Weights of a small transformer language model.
Size: 9 layers, width 256, 2 heads of 128, MLP 768 GELU, vocabulary 2048, 6.45M parameters.
Architecture: LayerNorm before each block, no position embeddings, biases, tied embeddings, ALiBi.
MLP neurons of a small language model. Each row is named by its layer, matrix (up: input weights) and neuron, and shows model dimensions 96-223. Each number is 500 + 40 x the weight over its row's rms, rounded and kept within 0 to 999. Numbers have three digits each.
After each neuron's rows, "fires on" lists the tokens most often at its 100 highest values on Wikipedia text that the model never trained on. A number after a token or word is its count.

L6.up698:498547474434451460420543484539553561500528513540491539472550533460507524481482562480470530509482438458482504502527608526493531534510403541562497537509550545452512457508511497468528483519536515481439448513497481472462534455533524474457560576512576562479564539469488528517469485532486473477425417479457446499534473488510505483479494577517440481452484498488484500566532448508515464494504
fires on: " not" 31, "l" 21, "y" 13, "e" 5, "s" 4, "m" 4

L2.up224:501521449522482526535461492476501477536463491486583495581489523513509481504508509428502502519536497433458527489515495545495535505440456473476459546519455459590481449504478485492454486495601454514531471429462430507461542563481464482533576509514461460502504515477510452565538494477452494461534584511517440481495547460508522480501528479461491443503504540579554544490455517451390524460388
fires on: " The" 55, " 19" 11, " This" 11, " this" 7, "\n" 6, " the" 4

L2.up744:598459547516447528488453540456474427420509451521473482438513512477573475449521445454539481441489490497495499516541545472469458541536486510517506537516492506530553517492493504540509522489436515469489474546511513519413444452516517534475491458520551542546546522462508475538495422439480485452513509515472499506486478463492533468425490531502537493593480495490537508517441541492438475583513
fires on: " |" 32, " 0" 12, " 3" 8, " 4" 8, " C" 7

L2.up49:480533483481477559493448474559457495468553520458489459492537439564465470500521525453573497527532472510510460535505470524439464471469524458546433487446445547530472450545528555518503478508499556511516485487506503532537585487578483555537586568504506525506478508512604554534506523487517481520524527517536527488480441491534479493492550531487517486463451467463518477483583403534416496518410
fires on: " co" 37, "hy" 10, "go" 8, "ec" 7, "gi" 6

L2.up613:582466606494403454552479448511506533546519428448505551442481516491488431491495591439475436497542459488467491479525481456510437549485433527452547495516571501512482496496502504594506502476558460500496498471470468516461554548537516571478497527508577497550588531495517520543529479410436479427495500475506536531530476459510478456448524469492465470479507480466532551474510491522577541507489
fires on: " |" 38, "\n" 16, ")" 10, " " 7, " 2" 5, ":" 4

L6.up488:538483470514515503511455466505464517495494389472511541565564457498607553481544531516499508465444527479526464468500531461511529542503407464554491501480517466530537470549555510540495367533469498510441486516488497472541608445589455492429523433538527511544557492559482500540454454495404521604486514468487523474531521457554506530542529480432477446513517527519497586523505500548472550498519
fires on: " ex" 86, "|---|---|" 5, " Ex" 5

L6.up656:444484503528469618495508533517483451405493458543506413548465545433496543442528419546539475526544454448541573500471492495462493505465504577508528549491515502520532543570534512508490460532491485548589442549500519515493482519517467579509442400570462467499484526517509523495558476492431500420474488546426578558546414550513473522466525534596475560423504481507457530477488493582492483506519
fires on: " E" 38, " U" 19, "U" 8, "y" 7, "my" 6

L2.up484:496453546510481499575542521481523509505519494471517521519469513543502555528501462529431491509509549492531384489515466471453517456556465496504529501517428486376510481526528518570538426497454490490498508526449478520547537501495473558443446461522624581493527505509520461503474520501532467535424535577501485530521476476495491582470602508503466458453451493451538475523542496521487489476524
fires on: " be" 25, " is" 19, " de" 15, " was" 10, " di" 5, " were" 5

L2.up690:425487503528560501550503530524482448474542414586516515433491543496503475453541464533460498548461479419491543525539521526461452469481533521415425516502544565454465469508476512494509513437500535469536498534457417568453517519479439455546463514506487479492477460471504556556466570491539465477548512511495567452507484567514578459442557505470445515549523492457531520526458463417440523524475
fires on: "-" 39, " the" 10, "|" 10, " P" 8, " Indian" 4, ")" 4

L6.up157:493545557518543504530539474555532468543553454530495506511475529502506542421517471548510604520535558499466453449520423472469451531480478427502508505500491537529416442504498505556525467483543471457587455426502446562504546482554516454443523499518482485496510522518440499518526446575460384498498557470516522538543512571518392549494491476530483524533505511494464519481474500519441518487485
fires on: "is" 18, " of" 17, "e" 14, "s" 12, "im" 7, "ward" 5

L2.up669:505558484477465544520534444493510473559533455534583579578514516422446536400521577544517505447494490528544529477440552497499443486513498487498449468503565512522444480522522503482497398529529510519501443493446505478395537496507459524494547459522497538452538501527566466521490465469491507508552452508511499489529516532552500510575487569476513470469424488548470480457533443459558558510534
fires on: "\n" 69, "==" 15, "s" 5, "." 4

L2.up469:472539503509478515511467539502533550516506434534582505486495463513489450557454562518472571456535525478546491498495561426458440563484526511580476478468521497531484489535481501492553478521486471544473491501518495469502584499541442513501402567568546505495581486457497537572504473463473490542520493566535613463438506453496514488435561538584531492512461543543460488486501423492490523495420
fires on: "-" 70, " was" 23, " is" 6

L2.up190:471477517527483603564485515469463468489523527515496523452509514492490459537527452449505518472513375417458454443486485499498511551616488496495534562429476510484495513520464488571541478533512460526567502457440516537510446537508523523462477518530533564533501494489534490501480463516478503443504496518502541505517394517552537555389580499531441539490531431512502546526514502487424505446466
fires on: " E" 56, " Jo" 15, " Je" 5, " J" 4, " m" 4

L2.up22:466552456540449527513519493528524506517426393504539519530529446449497524419510520534521557433510488521591523482534513436470494490520542486552458513464414483578502490533516527487503521554488468536498479447460500482524499563462477508474511494495500587483597487497488466508508481496419465530491503572498494456536507494539542522506451586486544456450445484470398512441479459529519502469446
fires on: "\n" 50, "\"" 16, "m" 8, "." 7

L2.up405:417587483557551520481499557463479482450478529513473537495569473525576489550479483498550555485532473472553513509521441506447514518548533470515450479490485460485514509522546462539540511591479466531528482537502497437531471582471460464527467491519576520471520460565483467515428541472448508524446487498524513479531505521500486570519476535514483367494485464493437461549518522607524487463436
fires on: "ring" 16, "k" 12, "out" 8, "y" 8, "ed" 6

L2.up115:518508521521466520457464487511482471498504500493493517474534536570456463469439573408455532518455545457503507530508536445489506523487519558557546464476427501568504458488451469516537474501507460528475518502545474566484579486456520594557507491556585489520583492438514525488537483449433506483466429467539462491482447445512520432439484440488521541456523495546531499500511481445443488474496
fires on: "-" 85, " " 7, " |" 4

L2.up155:513477500492516512508479546468452535516519446495574549511539568522524528483468513532513550515556487480537556519438489515495468458492601540448440516526492534479446490501504533537464479488462459458447503488439514483454435493512494446526575536485506535482514422489604480514396565491421534559503521530494526509549529495512513520578513495458494483483491534515531502543482530544482518474462
fires on: " |" 67, "," 16, "\n" 8, ")" 5

L6.up404:518554461503540490462455517589463539462526538451533517538501539505456513490421525487536507473501500466539457459499477570520511504510516524518503486512435535461517508524507494453467523563476505466558494545484436512581490464495543409483505537515502480475444604470503507522507565529483462536526470508522528490455435481589558478548550537449531485440500463526480495491598507551499522511444
fires on: "o" 41, "pe" 14, "te" 10, "p" 9, "e" 9, "ho" 7

L2.up213:513568451536378489539485473414483516506497409465511605523400431493497457469519517508544487536484519463486519466503548473491503532543519497465452545509509476549548535510486422587525578568540476516485539483509545451461473549508476502418439449561533543507551450527490490490547459528472451509501562542438470448432561481453525534462551523477468420584445497479483500488495453517471489519445
fires on: "," 36, "\n" 22, "." 13, ";" 6, ")" 4

L2.up577:512465538465473577551421494444520435472549488543530517460527519444507469438454513474451442424535573465457486490484568489461471591529472525501466469567550502503515465555569420569519474502504494522556461514481472459501501502484452525535473494485562547482595549500485460524540491500465467496502503534534529471520422465538478489475482532605502492497479477579503458468485552474438530544470
fires on: " |" 28, " Team" 15, " C" 12, " D" 6, "ot" 6, " P" 5

L2.up248:519506496518467471588470490501546540512599465534452536474479479517509414508432555406595492514527492482428486581526504542468477472483496474418516442499526496534515517500487532540556516470474478541478541494454462436497527538416512531477429454531617508437542505479497413509544538476498532500456539573496567495467500442479516474461536531525519520552553476542538528489489514516501575547487
fires on: ":" 18, "," 17, " by" 10, "\n" 8, ";" 8

L2.up258:576518520474525515548488487470537440463515519441509502470436486529471508472535474515528552466494457457480472475523453476508481566555475536439473524521564510454450515490501534541510555530516409530472504552468498454518441563512464505521562519485604534537530507488545546515443530473427523471435529562468534499530454517461506509439576463498456480522553485441546431495525491456494493521443
fires on: "=" 31, " with" 25, ":" 14, " The" 11, " the" 5, " " 4

L2.up416:518518519544481533561512465508486517428528481584520560477507497469432460485517519523517474501497496455430457512548517536430449520487519495480509515411472469495507499503507574584539505488436442470446515532491532503479514566511479546502518444479559496514529451496536513518437531432454549505479490574420570549492445567473558521476599418557475492538447492513541513491496505519522494511447
fires on: " " 26, "-" 19, ":" 12, " |" 11, "\n" 6, "=" 5

L2.up346:518457436527460529527504526483554468423459511476492484447512487483561528515512453527521464503502448480450530528544445554494521555537473540410447475492600505448436457561476581531497546512458493477560496530532539474469459459468457485473467421508523467495517458508488487551439537534468503469478551521537532525564546527471545517468621534574493529492577444478399494500465486559471534586566
fires on: "\n" 44, "ed" 22, " 19" 10, " " 8

L2.up117:489417462490486524533475582425492564535509485555642538485506560473401514511437510509493550566521473495527490541445447520441521541522515436477510514516508461540460475501496507520503470464539487501490495459505521478465518532508425475534495538545574550456518458498565435512434465524471530534491426571452505440548514577513523541524449549523500443445518497502529514540595537451518471563417
fires on: "\n" 72, " In" 10, " |" 8, "\"" 6, " " 4

L2.up109:603473535569449498508502458446472435434555492453528487451535477461504485437501538430480480497528526412519481529527478509498489514549430450553458495479489459525520468493527486551482507496553470496527466502512493509513512514521481449524501531482498562505514567516496416570477443535459504445520491515387499554471521560561575513450526555528509432459566513542510486468461472511460483565494
fires on: " 0" 57, "\n" 27, " 1" 9, " |" 4

L2.up399:542482466526523508484446457523538421519523465492568494524476448437534546434500461423460499488496548559467556530468504501488519480524490528389451498457508541480465476498505497512536511506519408438503479537479442503506494536593495462482490440576513508469495561524512547511465535456541483489515506499559475464463609482489454530448542515467513469572506536459514519450511489530477528526533
fires on: "," 72, " of" 12, " and" 10, " the" 5

L6.up128:563512486521521488491508560517374476492497435483512517528544525457510452566522531493513524549475531433481496441452553455508475521522510536576475546475485459458518445532525581513511518550482517492538476474556483493508463496456513437456435534483521526461559426545410503506492449432427473520529488477486447532501449525448487519535459499544568501559525558542493488494506508532544435523435
fires on: " W" 20, "e" 12, "u" 10, "es" 10, "V" 8, " S" 7

L2.up307:519423477492480470481470506453590471497556443440503519452566555507533538433438557437515532529524560482480530575496520461531460500543477507394445468433501503520487518511496497521538457555539517516498449458445453491437528548491555523560495535521498483442520501538487479519496497402564544478492553480478473407433516511512460488501436523500467415491555468471467585447550506501480569538478
fires on: "\n" 37, ")" 23, "\"" 15, "al" 8, "," 4, "er" 4

L6.up74:505521549522465472509435451508565504493504469534520588543508465550522558455490513492513503525557427442474467471517507482516531563584434468541577538495423561529539517520482423559506483538502398500517539531516481491517495518520532479403432478532505576517549476532492517539523438422486508473530520511507478525466470522519488548489531469494486481484510470413471502548528480509487459512464
fires on: "," 63, "am" 8, "ham" 7, "." 5, "ex" 4, "van" 4

L6.up376:496474425484485572476444489533498473422556534470587512396488463471464492493481499434546516488545507433484436511474461493424496526576498535552469543489520486511588433542474486536484508477556488515523427486518446488538532481528501489470532461532459478516546493502538501494577539567494444577490567549461472501531436515524491520496533538449600474442512509424516514480537436418457508512509
fires on: "le" 41, "d" 12, "s" 6, " Bra" 6, "e" 4, " E" 4

L2.up156:515553396527428534483486417537471470473499476484540539501476479537479498477473527423544545430487532534505481504493556485472518465534556518532496428485453484536458473516515520487516446520507504513481491468510523518488539483502491493507535490519512522497587405483549502545475484442452480546517448535513495480460460489541474491453512473514549480492474488502448455539570435500454554492441
fires on: "-" 98

L6.up630:532467492509557524533514552552507486470503424527568493455508564446464545532495516495516617504456515519525490514468493522427449480519432467525528519434506441544405516483504523528500403519558480515444535486515496414524546449444498448579479457506533535461551433502518445538485416494529495490493512574500537443488501489526528488500546524521486448454542513528513534514544532523461508513527
fires on: " El" 20, " In" 19, " Al" 13, " San" 6, " Val" 6, "In" 6

L6.up31:562528520536443497494433452482457525476505533418540497550508447478505610509530522472496503472517549496503486505585511548551533506481465463597499484553532537519554500504450483573486484499462504496473492576566476497520500485558508449456485421480436513409565466603457569540519481569486551492500552510546483512465431432444483514486449531476484509478527522515481468500539525537497510490551
fires on: " ex" 67, " Ex" 12, "ex" 4

L2.up43:562490418501476548488490554505447550493527456565553593524506452518494472510543503475518492436496418526448410462486497535449529481521456477511489462532525568565497440545538497517472473506483538506489487494469461525470619480542512520475554487544516486470530421478517497492426573505480525595420453492515512465573549509435451447538505519494467541512496465446464539528481446591500515469480
fires on: " pro" 28, " comp" 25, " imp" 19, "p" 12, "u" 5, " ex" 4

L2.up287:495477528550520509551505499482501505525501488507535549479502445484537529497505534511468560510560502474537496452491509534480489562505410480480435465519505505497505425540441531511493509549564494559559457473398452475528519518473469501544470495434551554496521529487543534489482598438486509502440562477550571539515527500480449518451500478534457390494487472495481488490498485546516489507475
fires on: " which" 21, "." 17, ";" 10, " where" 10, "," 10, " England" 5

L2.up417:481495501477522489523563512425586462449563474532539529477561512429476541442475483456482466500482544505526540480459531570492479484506415542423504596463590534436477474538507482490490490506575537533561486507450445499486480463514508428490438408530496441482508571489544443526499558511486508510482457540457497470503539465473502467542574512515448550556570512477470515505520511450490529550552
fires on: " that" 54, "==" 14, " ==" 11, " known" 9, " such" 4

L2.up574:500471479565551509528474470487556515511534440536504530504500503464472492556524487418502518487514490556499521596473460510485405579504459536448432408466581501513514473524508526574585498540475500444482520546514454468473501460507497501532481444489539593467564503514489513525457485496501407521523459559521469489448503434434451515503499558505466452491535522502464419488593575589526486533528
fires on: " from" 46, " of" 21, " W" 6, " and" 4

L2.up436:511436537566522542531474549418489475482518503499538518509557447416501482434510466532468445512524454509507450455483530500486542563559457469524451431571551486426489495538487574524493541537556479500541466524479455457535459512469467453472436461509578557524492500496471445490427564560542519455504503537379530485553534575490546516502498555541466495496498514503487454516504500525549486555515
fires on: " " 34, "\n" 8, " N" 6, " Sh" 6, " Pri" 5

L2.up726:493457461568414525476459464457492486539469431461541518471544480485525477471459546438483526504479513447561515552539514460467468535445538457543516433479455506561452490510496524487514485525564480504507486405533486516453546519458442502540508494569568479500564482468552507558528457380432530476460479533498491494513542491517547414480497518512517473490491472493476493429553437510502495525455
fires on: "\n" 91, "-" 8

L6.up377:542529491458501481483510428510559445485540527382500470508507523407477463451432510546506519482583579485508454479400485503470427444547535535536480507548466479511520424512521512562498471466445539486473526535495503544504574461464580459459478391511446490406532498503477466510545456482409466508504522538469520548509510516487506411513555496553547481511519525539466526569483495452483537510480
fires on: "s" 55, " do" 14, "es" 5

L2.up350:554478515494503510541523489477477524451520472516550492470553498530467447554437547465579512483523484433549482568544450521495488417455448456482401454482517512450430490483445446584574453510518463511538513499455527500502485459530498491547453442473581468480547503553548485514440542418443550520525573485479576476537479513489475613509577551467463504478475466525462459508529536528450534480512
fires on: "-" 56, " by" 22, " |" 5, "\n" 4

L2.up718:496523533484515497502455513517516524557538438486492538529575477469490441479536601529476564505517534511539469509482509498480526478514525486491460480491527573528503495535529453508481476432520451593501488412483492434465536554429476564541469509515504521454581531467511444523561461412511470522470526524484473470507518530490492472514484449505446439523520484532499576507486449512534533442473
fires on: "," 43, "\n" 6, "19" 4, " was" 4

L6.up567:563382481501521493506498493472597501495509466428552503503544491463495447474495492488544528505562432447552440507501430531457515514494512569517536502444463490519527446499532450486521492511496497519437431494469519444464452504473500460428601548513530472518539523534505535486558486478442572486427505525469487487544429447529414505503504583448528526517480441523531490475501474476472510547449
fires on: " " 29, " part" 14, "s" 8, " place" 7, "le" 4

L2.up336:514499437538453473492437526509547475388541499495489484419514438407478502476462456482588546466492471476503512542524501516436474551545467509533450461464462484545518502511481590525509544526527552467449403509453450449464567473559477457525479485548517492427542527538518484574419453500470514509469483544488516510465534525481501418515466621501480453560600494494486549503470499511532587551497
fires on: " |" 30, "\n" 18, "00" 5, "5" 4, "0" 4

L2.up271:462524479580462459558448472564463514448450441482525511427466471514497475590461541519599495535434472455503514442547540444492463486550507567527559535542406518537511481483459549523483526499452519530443499495471562556443561581490438554482472571510512512540501418462540523556518510471398426487435504543441525541518503511446474527457525504517507479543448472428509558503497485542465504512503
fires on: " |" 48, "." 15, ")" 6, "," 5, ":" 4

L6.up247:498435453543456537468412505465519494545480556452535570485524503494533497458508507445537520479577536577470457508509437516509463568494478536445489481482464570461488496501507573474565521514486474485597523437493453477489506541478447482490493498526525539523445483473567530509560571550504480545542471505394449477470472520480505551468529583548498470518463477515498509443478483499490436555433
fires on: "re" 28, "er" 27, "le" 11

L2.up505:464557454568499529541450446521536522505492440495523560512473435496504503529496614500541550481482498548496540499532553463461549479525444493483474446539499568536518449523474543493484577588513445554501489547457511494476472519500476492510526451575541515487455502538530510519493508489516427547406517503469539469535522558491471493472489475527466439545426479433461481465460433529542520557442
fires on: "." 96

L2.up763:544514452538483526513553440453491459515504512487498555456523510547502437519494469505541482473499498444484493506550490579456560519514450529501439480482472506485439465528506538554504561513465464526525518478525529522466535528511531527484539422515479514508465472456560492504486552472450528536586530566518572573517523532487461513446565479499495530462471401488441458437509500518513464560475
fires on: "-" 28, "===" 25, "|" 24, "." 17, "\n" 4

L2.up10:517510442505590488452517522520566524522514503577524554405478506556421462534475477526494508522541484492571474449561461457470528417466508515464409426468546518530467425538537528484472461526456480479464493498491417528491451540527530481494476532577432482456480519488489484527480484488495455472489444449524461465538444538498550498492500558544504537443469449511507508528540474520461472521474
fires on: "de" 45, "re" 19, "ide" 8, "ve" 5, "e" 5

L2.up284:548459440524466540518453496432485459447471516471472477504510517549469482442415522435526507488402521435502482568497494495478467491501531539510559464476410479545530504517485472549511498526491547460474496495503496494463542498511464522540470441531508464487549376401567529561485458510411505527471507591479524503447453490526480463459509531448542471499511424561534526451589511489406500488473
fires on: " 3" 19, " 2" 13, " 5" 10, " 6" 10, " |" 10, " 4" 9

L2.up579:406469463491437516560508498467585478455518488490490544537516508454497465491467480529505501469476466391519498541484500446478508527547547520541531535534523501464447488516553426504557524526496434508542524524441512468410519518530511520492476532531548568506520423454530519563542517530451488508507517536542586454503494541495495477502494466529492468480499470569513523499500510428446531511468
fires on: " |" 52, "|" 43

L2.up25:470387491588479477501462500549558512464575455442482512489563539481547546537520465461600525483512499518503479567401491520485477503537478532481581441427515489449457470507484554515564505548472450461480391504353523469464491491554517457457497494453542488472543497465475524530453469450500467519486472479556494494500524568514457490505493483415605523526562480476491594447491497525506502470545
fires on: "," 37, " again" 7, " both" 7, "ally" 7, " also" 6, " more" 5

L6.up525:480540472487525484472443478472526491534463512462521502480491466477444514502471492533524468540547489463488501492523515544467499541434475552484424577428475516513500496490501476438498465501500471507530478451509430504514487520561482487514540498506511484425516557438487528528594492530472448523470507521391466530524466602496455545484566576508443508513415501481510434490493409474462531534454
fires on: "re" 80, "le" 18

L2.up294:481521462542519538508528485414470448468496480468463475437514509539482485458461447510532564473446476464428507537547485592503481489516496494517485446467473531512483477536482604542551581521505478472539492508539488560484539510484521521457537467503507447470500449523535445571470534445443542530491522575505556565459505497524541394433502547559501496497506418438503488435554502504421539627464
fires on: "-" 37, "\n" 25, "|" 24, "---|---|---|---|" 10

L6.up554:531493500616529579502498486577500490496538563533561546460465489488496543506443453521472549507490562450480422538456503467508508492470483477519526480526501486514416495526560481514497486505522496482490464493451412494573554443448479407481527497564508530458534504519410474491546548590415454459463580465508525583538389523509506526480552456524509479499498486523507483498470519439474444550487
fires on: "s" 25, "e" 12, " Se" 9, " Sa" 6, "an" 5, " De" 5

L2.up701:511453576494463591508528550497441432480507534477493495575476576519572531462504545456490415462563566510458407534552492545488474503478492564452530524455477538462523492493513532621534515582524417514506478481510503523481451540528459442505498482496515464462472500527467559488481512513491464481479546499497528546521441500488508506489589531512521488514469483493519490449547547480504498496472
fires on: " in" 46, " 19" 14, " In" 13, "s" 5

L2.up605:493502470583496503490512563417554467513544486493455596466528445471571554475504454470497518488507538528503548452452572467483506518577478465445430454508540533519490482522593568472555479518477493553481462531548468483533560550523439485568466518467560471459504411484483451506429483490534451521413432584478474487532527463441483531467507465519489482491484487493447513526496504545508491542507
fires on: "ed" 30, "ated" 14, "ved" 11, "led" 11, "ing" 11, "ring" 5

L6.up484:541476458559529475457472511577516475495499462487549505570570488460565558479532492502611527468534548479529500494492508438460456506502486449503543507544490505458475485549482464556496439513505559516463513476505485502543490465538510496487473457573475507454586539479422527517459514534428443567465472498513485538473519541518533426520485554523542393547491507521466484555530384490521482506487
fires on: "s" 38, "ic" 8, "y" 7, "es" 6, "ies" 5, " G" 5

L2.up664:536481545490484510522492476527546498512539457450522555489503450539482577563492470531530484542540412461420556537492483556463496489522486493478455488536493522429424466493526539521527556506490463500459483434423519458457455531555468571448572420499465512512558487490578507520441582474396523523525546524463530501504548497505437570538602528452524465521481445454509515518479567567448543492472
fires on: "\n" 53, ")" 16, "," 16, ");" 7, ")," 6

L2.up746:573527541531427463553500516436518495490493451437627543422490449441534449459489466474454514508562536487546522435539482510482494494514491463475515485477587489528495478501521475544537559491556508532424430429443500426463504576501463499510590492543534503548500556460515489541550461527443509508539498561526461481461536505480475520453521559458566532510414484496508484456461444474481516538461
fires on: "\n" 59, " the" 11, " re" 8, " vi" 4

L6.up42:592480524515421522504564458472526463498483512426566383533506502429538441476471487516534511461503468513575435483426555448479484514460509551513528500545503475459475491496536585516517429483470434476441501470421461425515531527546449472454563491545535479500528446513461588519517478517429509544525540509476500467536450461512495515532535538561531487534460603509466520500504514527495483465481
fires on: " ex" 31, "s" 18, "im" 12, "y" 9

L2.up532:467582491496550457538449524483562483503556437518519614484485491528464478457480559519526533513483489401472539516531511516478452509483598572451476523436511555464486466517481430526541472503536432572456484423509518507476519502526459522477504578495596544486528508479515543533549474524485425491499536521529515439528513424451448447498472457508517441470423514517528481563483492513504578428457
fires on: "=" 21, "==" 18, "|" 14, " is" 8, ")" 8, " |" 8

L2.up170:454418515557528483483494543559565477489576488500530591423525477465525555534482521490477549527562543561523465451442534522495488408572479538471393495513561525434429479532537478521477481512503476446420384502467486479501444532574475509481517544480535486491543475537476550511468510451494429516445440532533477492528499494570523450437547523460537496587419426415435466504544469545516487528532
fires on: "ly" 86, "ally" 9

L6.up460:496515506507488487490502423523493481513478528498497532467518506512498515471541504512516569445433515514516546514544565437442429583493511555550567565503526544471476419555536493489507478471548571515505454488507544555506527535498529529463500553516476526469553544526470505512512547499471509482449460555509496545512536555559460560421518492530477470512455460488480481488453413488511503557452
fires on: "e" 31, "A" 8, "or" 6, "er" 6, "y" 6

L6.up141:435457460426499526506463485484574517544515435454503451523514551409467503496440541427545478533549435552536479484472514522442468477522489611527481531474540483497521474567516544549521465492466407487536500609511509512478537436561579520516501477563519473477526499543493522518473443478453527486474483499455501505516470507513397499467536570505513513509525466501451467507513520459475553538450
fires on: "e" 33, " S" 13, "s" 8, "il" 6, "om" 5, "t" 5

L2.up128:455477442506486595544606521588520483441492508492465552521529484418437473466459441475554531469542462560520498571455546594487470545467519486516495442484453518495467470513482504491539514558523489504470450439481512443475521507507442494483498544466560518485526412446516500523455420522440453552562401516539518519553487579520518461498454500508566421582506522509434472538518535508508587544527
fires on: "\n" 96

L2.up6:555451537484470550490418513441435435465565451587524589459529489479526441500530537491478427465513490476503471486526490487462479551454495452491473547509476519509513510531482535522496515460513483517473487470517520439481462572503465486487528525505493519522530539478487540517565481452472525481490487498508581453578502509534542519483586511471456524470563421458538553539431522494485518456424
fires on: " P" 21, " N" 11, " of" 9, "|" 7, " an" 6, " Royal" 4

L2.up517:517450484484500546503516465448525555492456507527512441457479507550516454470517515541478428533459477453429461487408489457513504470542453536501503544440446441469497442533471509597500535533543526471568540496460462555513460483550555566460501454548580468487516503491551477511469513523496548426499531503481545509536487463465499600460478504497467514494531406508441475529453547496455471470581
fires on: " " 32, "la" 9, " J" 6, ")" 6, " m" 6

L2.up608:539430523506413501568506538487481503503415414524518502496512491543500432472483550419527525505516532514508567589480486456469509550508555536471463456437486509559458459503458533532499495553512522567503461458489479500458579509464444461496477462583544478529553446456557483551525453454463476496481537527407583452579518552538530487492553570498470506406509497519480551467510489471448469543527
fires on: "-" 93, "\n" 7

L6.up650:513461451445566488494504559461474514539493433536540508507471455449488579462518480445513477495594499511489536578475524541499487520573483568512605502548446507487504460526515526486525503465438439491519480512470493529468423572521436430480506505541469520494513508494503565492553432445540548462497497571465432498484479511565518527543481543509592553475535516475474493534536512522431458461497
fires on: " Cor" 13, "or" 10, "her" 8, "il" 8, " plan" 8, "as" 6

L2.up565:472512470573579483558508520504556541486518473517572534518508456493494507481528509487553537518485535424477475456466507510477485599544420486438481496524532487486517511526460592561495544463561453497495487563464497478499483538438468533405508479503575568493527525524584459519460555495534450451587575556479517475506550539449444482466502505562440432492486460503520551479509482583557540553484
fires on: "," 73, " |" 7, " United" 4

L2.up148:544460578560481493527511558475484544505579466463527541486508456506508488498485454507449465525498545500571529457479486457448531461522487485503464442521524487440537471505526541558561519508546480539504466502449461493454498487491475483424458523486573555473502527468535483494498461531535466504486498566472500447582505509587509550453501506483530396437468466426448484480477484552539542568565
fires on: " also" 16, " located" 11, " was" 8, " is" 8, " be" 7, "ly" 5

L6.up455:537565545567454522540461474502506441436500515508513442545439458482515558495495481523434495466567438502542485562501520456454484472467425464545461466432479555533507557507467506461563462583505448451494501499518485510514558528515497471482482517494569514485545491507492580505476480448464483481527525541479472481513508572445469556551477583580491478530485488494521487463469547578489443504456
fires on: "," 21, " pro" 19, "." 11, "-" 10, " $" 7

L6.up140:562456551507457555510494510439531451453471521462576487435519482447503430523424521540492480439528496430525515457457522515523515505459496486506453511435554471463565495492482495549535558519507568589519531497484559539512492472487493511458550467474504492569480479495452519575507485547418554523465502526460481568542413424483513622516479559541463545529469449472410470528521462527471527453448
fires on: "y" 37, "s" 24, " m" 12, "m" 6, " " 5

L6.up1:480481468516453546554472580539548500470571472460535492564511463420509563507516512506547545490513496528517541518459509513471485441506512474467514486430483627478484444497481547505464494573433478461448506529518379606485534493528527416568501471477482484486512486494507587528538490466418461538525505581494527479492494424559459507550525560492469481486525510497460530444557438538499473511502
fires on: "cc" 38, "te" 22, "ta" 7, "se" 7, "pe" 4

L2.up513:472507542524471563543440515438451451427424505508500450530528614514473414522577497474481408475494469442422474566580467531513563541463472548562526572491442481519462520529474476548535487573538486522536555473532499578474473575530564510510496483491564487496524508494498443512547488511388467443527535496459516565488511492483557529450551539524463548495528473566535522498466565476444459519452
fires on: " " 32, " 4" 11, " 5" 9, " 2" 6, " 3" 6, "-" 6

L2.up555:527541491440549523474596507480619498511595471502524557487576476447434483508505494532506481522447474530444536482498438520476506464527464496445438470493523539427422495502517591490530527486478469471474453500453500478455473493500494476471516429560476544480559554481522473505474555480531494524495584491430551489616542549494466537557579511526532475427564493483515460461502492434501499543450
fires on: " ==" 45, "==" 28, "===" 17, "art" 4, "\n" 4

L2.up9:502526521420473510577543465457498465482503509504478545484549461437482456502510533511488489482491417483468554477464536511503505479470457513480411551470540534465470515545567516538522495478490489459572409464452553544479449523559436462442485446513439453509498516568563491580456579567512477572540474513530486505543520430569458447520559553476515473494500498545499447479429514530507509482570
fires on: "==" 46, " ==" 44, "===" 8

L6.up133:512479407516458500469466452502503528486521508479542541518420488415526482493445463516512533518570507527489474546522507547420526474545471462519491491533547507551532488549528599518454544478508526507510493524526454454553506505518494529474493491477476547446490460560486523538529486516438435449470528533468521515476461403527503422576548543548468513505450559537515489474519536458519537494557
fires on: "s" 20, " co" 18, "-" 8, " ex" 6, " P" 5, "ca" 5